python train.py --n_kv_head=12 --d_mlp=2304 --norm_eps=1e-06 --parallel_block=false --init_std_o=0.00352 --optimizer="muon_variant" --lr_head=0.00399 --decay_fraction=0.918 --batch_tokens=131072
MLP neurons of a small language model. Each row is named by its layer, matrix (up: input weights) and neuron, and shows model dimensions 336-431. Each number is 500 + 50 x the weight over its row's rms, rounded and kept within 0 to 999. Numbers have three digits each.
A block is one neuron, or neurons of one layer that tend to fire together. After each block is what it responds to, as a language model described it from the Wikipedia text at the highest values.

L6.up37:492493497548507461520528475501498466223502612423482540536555452580494524572544473568524560453448498448499522549493589536503557530501596536529600532508466569494483528515520545455598527470463499455509467459545621486461558466430487464520436492600514520489421504481480549463485562419450506515
L6.up143:473519479492553452480574443470512418437384427588581521565495546526461430527528504585401419511441484495431463422441382510577546543549445539486582545482476530450494501484528445462507519491560566483501550543508541563504517492551458499566431522579548588408471504543500483520464443516549510512
L6.up715:454519455439484523513421496463551483559456519466497459525520450477462484431497376508505494476489478489413609551508538585531436636452466658545458517471456461476466461527544451478557588453493595537608445566539490504554481478482507448483504483490507469519442548438507472515536523541447490454
L6.up858:539448459484520600418468514487450482474485450520570525561480523473530617429540494325515497514459464568538591578476544339496509561427526560585477534535516572488443517506472455421536539564527512464549526432558491543527510462544470485556522612509449504545469526514580536583495426495492458558
L6.up1482:510536419481474517475506504574468507541517472503445535511460587537479467511473455489457551554544406465498510599480507485564511437573647468494516545500466501475510536505422441481433584488525463565462562572479551483480523561573373473497479522513555513453515419502540493502544513530498569488
L6.up2053:503491492470529508495485492491432503426454503458425429524504413459452640595425525409502488503450415566447500495508411456579539469543488544535519485584517461497502561447519537434512504375448489532510498499459552425545518532429491501516461430473525521429485479511470507476597429502511582490
L6.up2114:440450444498458540467457556572442501527481436391492464503527618476425489549504478521502562506444454534474434479487460496452503526441533453512497624417520596503482559539455523496543587507573560485419513549522492484511544429502507509526516614575508533405484599540544515517545473428482509595
L6.up2122:508512502497561625569493485454537565524461483401558523405515542493466528507562580520442559525459491591497534576503592533508480540526484531561525550663550498597533564485548478575546444473541444489473562451471577486460552481572486506552425387548560467507520461535508533523539457542524514484
Description: Mid-word accented vowels. Accented vowels inside Spanish or Portuguese names and words, as in Domínguez, Martín, Cortés, milícias; more weakly, other mid-word fragments and "was".

L5.up819:488509471582519537454565480494428545442569462437489586527591429549535457474423498478530489503589479523531431455506488489468496502426479648496534528520532544397555513446487523489464532520479568475459507460461587582545495586596369521468504461570393562468436447529515514436516479411483487473
L5.up938:446558518407314439553508495494496582444515452581453506531431504464529462423606423474492442565466534483528588535527666507484499457466580612559495479586492518443443488523536501575548538491467500551515447584560417463464453510607462512547536462580476470541485518458436555540433370487537485498
L5.up949:547516492587541518529614523564489449536447467455447416572510544431512609459366535558404444576608495567508541483573538461513509469475518505430435509495477542396520564548504546531599421545472516518485566458438573568451469462450446505485476506498513442570548497516442540561471458501483521532
L5.up1872:493465530504515467557505491539496481544459535495589547444552485527497458549533475529505530493547502569446412433462687523522558575458381505487444447414482492526470534427522403493607459470482493491530521544443457504492534501444461555526524563513555551503498490538487555403431494467526550484
Description: Mid-word pieces of names. Middle subword pieces inside multi-token proper names, often foreign people or places, as in Ar-agon-a, Nicar-agu-a, Ro-ñ-o, and Ben-ed-etti.

L5.up712:527522471470572483459511525419563511468515542543488570509712449548520447563480490526553419538468527441467482530477484535539551470502537457478488512480477456497582516598433462515487573473543483593492559564529547546434400593582534462445464420546519478512478524471443539466500488435551457476
L5.up1476:473467535586509506428420386517600496536463380426540457490598481556564514541623435459491444523558505554524500489533536492519542503536486465493585521536494508488434520525523471497556444483555484458636476507568483533461487395553552535448486506530548483461466567556510470519562504527451373436
L5.up1948:494424498482489572504465527608479571518511477558494464485608553501574500461526492525479384437497501449464551498440456464493529665442565514512447478480483474491487544487477601438445467540483479539493562507528477499448333588521509426549446424530532500468417538437439455501516510493512444510
L5.up2142:391451519514653574553497535580489517532483496489495480474518416516543564466436493554516501501514529557494597440541456480450536518481548501459482491513566539494460562566490480473469443610587480587510563541442464507434462411459517399414501575553480538462469520484529458517484522506490441475
Description: Head noun ending phrase. Final token of a noun or noun phrase head, often just before a following "of", "(", "is" or "in", as in Kingdom, tribe, number, laboratory.

L2.up76:494548448497553540492502460618521474528547527415524532494464537455483498482544465493505566432488453585610535561514428408537571555517496516369527432538507452442520426500439467458494494464571525467554532558475413574459537479498488469460479528500531495498444445518500562599459459568569481520
L2.up1150:566537580497427499508581428677519485492590539495497409487514466533465523441593481513489412441524475531460518503501478485572474497486431597548582542499467466449512519537568571474487446556554484475509437456546441563479477473581499496490480521500498347499530466517437514556532545456524545511
Description: Head of / role nouns. Mostly "head" as a leadership title after "the" or "as", as in head coach or head of a department, plus similar role words like rising star.

L2.up1450:512475495474494454575413436545521388506507459475529485463490482418451395484527493526511517440538468524557485507508502487560547508526566493514442556640490418507530487551490539470527492526494465393547499503575518504436436511509432540508538509476412467532445506461515449536453587467562470454
L2.up1472:550504511579517483528506534505553480429538474427594597484583523483498505531415487570461512540537484495457505507542579542454656503555475568523488524551500497461450561503432531475503469467548523498497462411450553487485484456447454528592482508433490577532478459589467448449410517457615482607
Description: Mid-word vowels in names. Word-internal vowel fragments, often accented á/é, right after an opening consonant in foreign names or titles (Lázaro, Cárdenas, Árpád), plus French l' elisions.

L5.up683:469388524504413492418532524466636550487493500456464495464556505514605463523424526464527481516455479506433564499488594531452488494429561493418445517458433489509551344568441413438547586487526494520435505500544499441489491447398475513515475425494449448488450571456461560525515471480592566507
L5.up812:512343477433468545586417460568605484595424634499404424390521493503534496526525627513500575530453542541509525510561446557495547604546543405448456543527507512485493530463588520454574494564603573442514537445541450630455576463534499499492506423532506436497478534513448489506475494478428496584
L5.up832:538445446503519472595525461518484471512480472504506407479510451488492517483549593539532494483506527596526470506555584428501484536448479509507543570571541448482422530465583556511506505516557472510491517417543609461499506501504510490492432304516475446520582482504501502506490468558489500531
L5.up2041:463499569451558531535468419500543434443454490467526484547493563520515442546519532458483457543508441544471566537590475421403489478537556467514522461478449493477558481508428443496562476592481629429515443394461441461480469446495562508500537462551508425532589513498582538495476500507515574611
Description: Abbreviation periods, word pieces. Periods after single-letter initials or abbreviations in names and citations (W. A. Dwiggins, N. Ninth St., v. Scott), plus some mid-word pieces and month names in dates.

L2.up525:488491525608526517547480476521464466500374611536582467442442453456503497587449522449522422472491509437610508480587550556474476526524452538499492475445528429553438493537414510502452489478574452544502517517492548537516439515449621562523472457489528525521559522581512434531484392520457471454
L2.up1133:437539403561453504621487520528472482478557561475505562442515516422512487477546489513427478542502544515598572486507487448559471468525471484474580461513459461532459443413518560470545496487538518522526340467490376453430467525497495542514404534474491447530446429396451539527540505488529531569
Description: Determiner-led quantity words. Number words and partitive nouns right after "the", such as "the two", "the three", "the number of", "the portion of", "the version of".

L6.up298:523518464500645460521379472502511566549552516417483594567472576495467494424478474446518515481470475562398582448484528434536489528512391488538507531555541535512469532454542467434556553486501501510574355452493490576508508471515482549466545419540531471455499437370446429596449488581488511438
L6.up770:509438502452449610505546502532507447474536526359485535538542540466503464496498623425464520545516527631453510495465413465446504478540507431396441455530483554477520470418454555547481513521504602499534490555548408482530586523406474518464379515512435490502413432464419500641482561683585481500
L6.up783:486533558435513514496432451554436470412493528528497439452493534559512478450522419506547540427484455425538438486421545568563528518561529513412431489489503487454449625496481483473461471550494561485574489442515485567483469480411517578402445402475431632411413520499434540538483579540539498519
L6.up866:446506409610522480587530499490519493520536468511499477578467436560497478485587435510427459518553518565506538467495509545498430440481503546511571506431481466532527481476550495445463374479493459465489575556507493499436546381525478459414469550469475597433467517485490396589442491474550411489
L6.up1076:541406552443496569624532484564494500492521464522434446517573487363474485448572558526483427450440579443477544486465440545561471543438516459374484485459440547523540428543596483543420449535458539510460490531514528499496457595476503520409487517553450528555431495491483485506409570621577577431
L6.up1241:479451397543471469450530521488460523550512504474459531493537537464468437626459506490463486567525510481560472507469539518561501497514566470488404456458602532523507408477490488462497495501531543485509523501494500485500487594471520531455447484499457533507510452410512548500466558502439522485
L6.up1712:496444480433478505471472492500463483408535486503479450512476489498554505454579493578556663496502474562549489491605437549432478436538520528455497425462421551488552497412529440451472529502491507468490548518548473438518544607440582497404435529538490468509429429471526493467537515437452526453
L6.up1891:510568546503513436530408581552490488449626471500461489474433551505511540458438479511438498497510499491521546541541483478467503620480526467530494529474446599443368494484456547590459484547613487483548504537486509530464522501487434559396497522499480430538498420563571455581572531575478464433
Description: Before occupation or role nouns. Function words and modifiers just before a job or role noun in biographies, e.g. "worked as a", "chief of", "training as an", "translator and".

L6.up502:478545495525446549488578452547471495521521506520529482540564494486451596552508494576499540425504554595564501497624450406497503567516431522493468496471535571454457410432469571543524421443518482509606383487498485535508442540450448456520603566596418519508627465513594408473526523457431509480
L6.up691:459505437578519494536509576516525398403478555505557475466583580498541494547463493578482551482451410560514473497563488508507453341489600520539477562452504530485485556489455557501423487398475490576555466535456475462444499447489489488499416540464406441626510540561470476536566523482489550503
L6.up744:528413560511566597506551512498501514493553537479459504489486503479593541570555605536478500452453517586430484524577564552510466691289478536528475475527445563542452532506445498411481502488588475590563524491491557591442513449467556504527466544529611446523470515586457496472443523537497570519
L6.up946:378417491601524482497509506506488496465516559521514612481459582528595488506509515582491499503456532432476483433579406541524523503533474504421492500643498500499387500471568435456432562525487513525476367523523521472541563450513548492442485570521548458464576500579401543553524425440451499533
L6.up1300:465470519620536519484478529433515504434365481560618519546568580522526528527473557461513562491506453528545400420497508567495406502449459553512505499521405482555451569400518527483492461540598500529630497615464451494451402522539520465557483443522538578557447533554488453452532470431429565502
L6.up1916:507500505452544485579453461558474398482506521481510427503510499497579599451492516508471571431471508412615490442614492471489460435507432478494460495500522489445453466500390428569510536526539502626544557461501479536453395554506497329521527420598518487534495457493523535485542476574520521486
L6.up2082:517484459542490424495431460523464506465513489540455498514493502541539503486442539600450536509556510515592442562413487492477502490528466514439549480522464485513469440540498451436447561545478522538535571580492546504526497486490477455510416504485592516446512468460554566525554479490426552386
L6.up2205:543451499649548477554449440506469452452455436401420488492517491512550424521589573444488477483479555479555509476441461564520479623465656538499459404511451516527467439437482467516513557397393557594504477418471475468561518564444537492432473445495567452489489415568504490517515455525545509461
Description: Partitive head nouns. Nouns naming a part, segment or instance of something, usually after "the" and before "of", such as part, section, portion, rest, edition, season.

L5.up83:504415526511532472490551365638533512479524509495412573468478460562407529512519508465502486438503546526642507483516493545476494489545596543502502535481515422513534461474549579474473488528526516452516441493460421567457473465586515489533516502565477458543513608434585425430563545497489503491
L5.up570:478590582500511502464534472538497569498522453421503492552451490561440599489511493514527601483536436544438510558454468441494526463524483553488473481444506498391517390503409506530587477433521581503549539431406593529474528519486502539353479513463469528495566461463538557509423550528493571509
L5.up1227:526496499585613494487503503516473472490558474482475505489504549505422498577538551575593493518487517407516469440490500506560515599468481576539476494417488440470522579589450514498502491528561598462519476529536480473479484454434474477540493457567411598535493531510482389467478597472591428487
L5.up1757:529511515466498503532490427545514505403511515409469438523591516443470469522466461461510528466509423540466527470509558446565478538454576506524496499521548558498626532512409516450522514556525619475591539500501490587554499580481505544459451498468502488506585533372497500467438584507373457545
Description: Role or position assignment. Words just before a person's role, title or position, mostly biographical, such as appointed, as, designated, considered, played, role.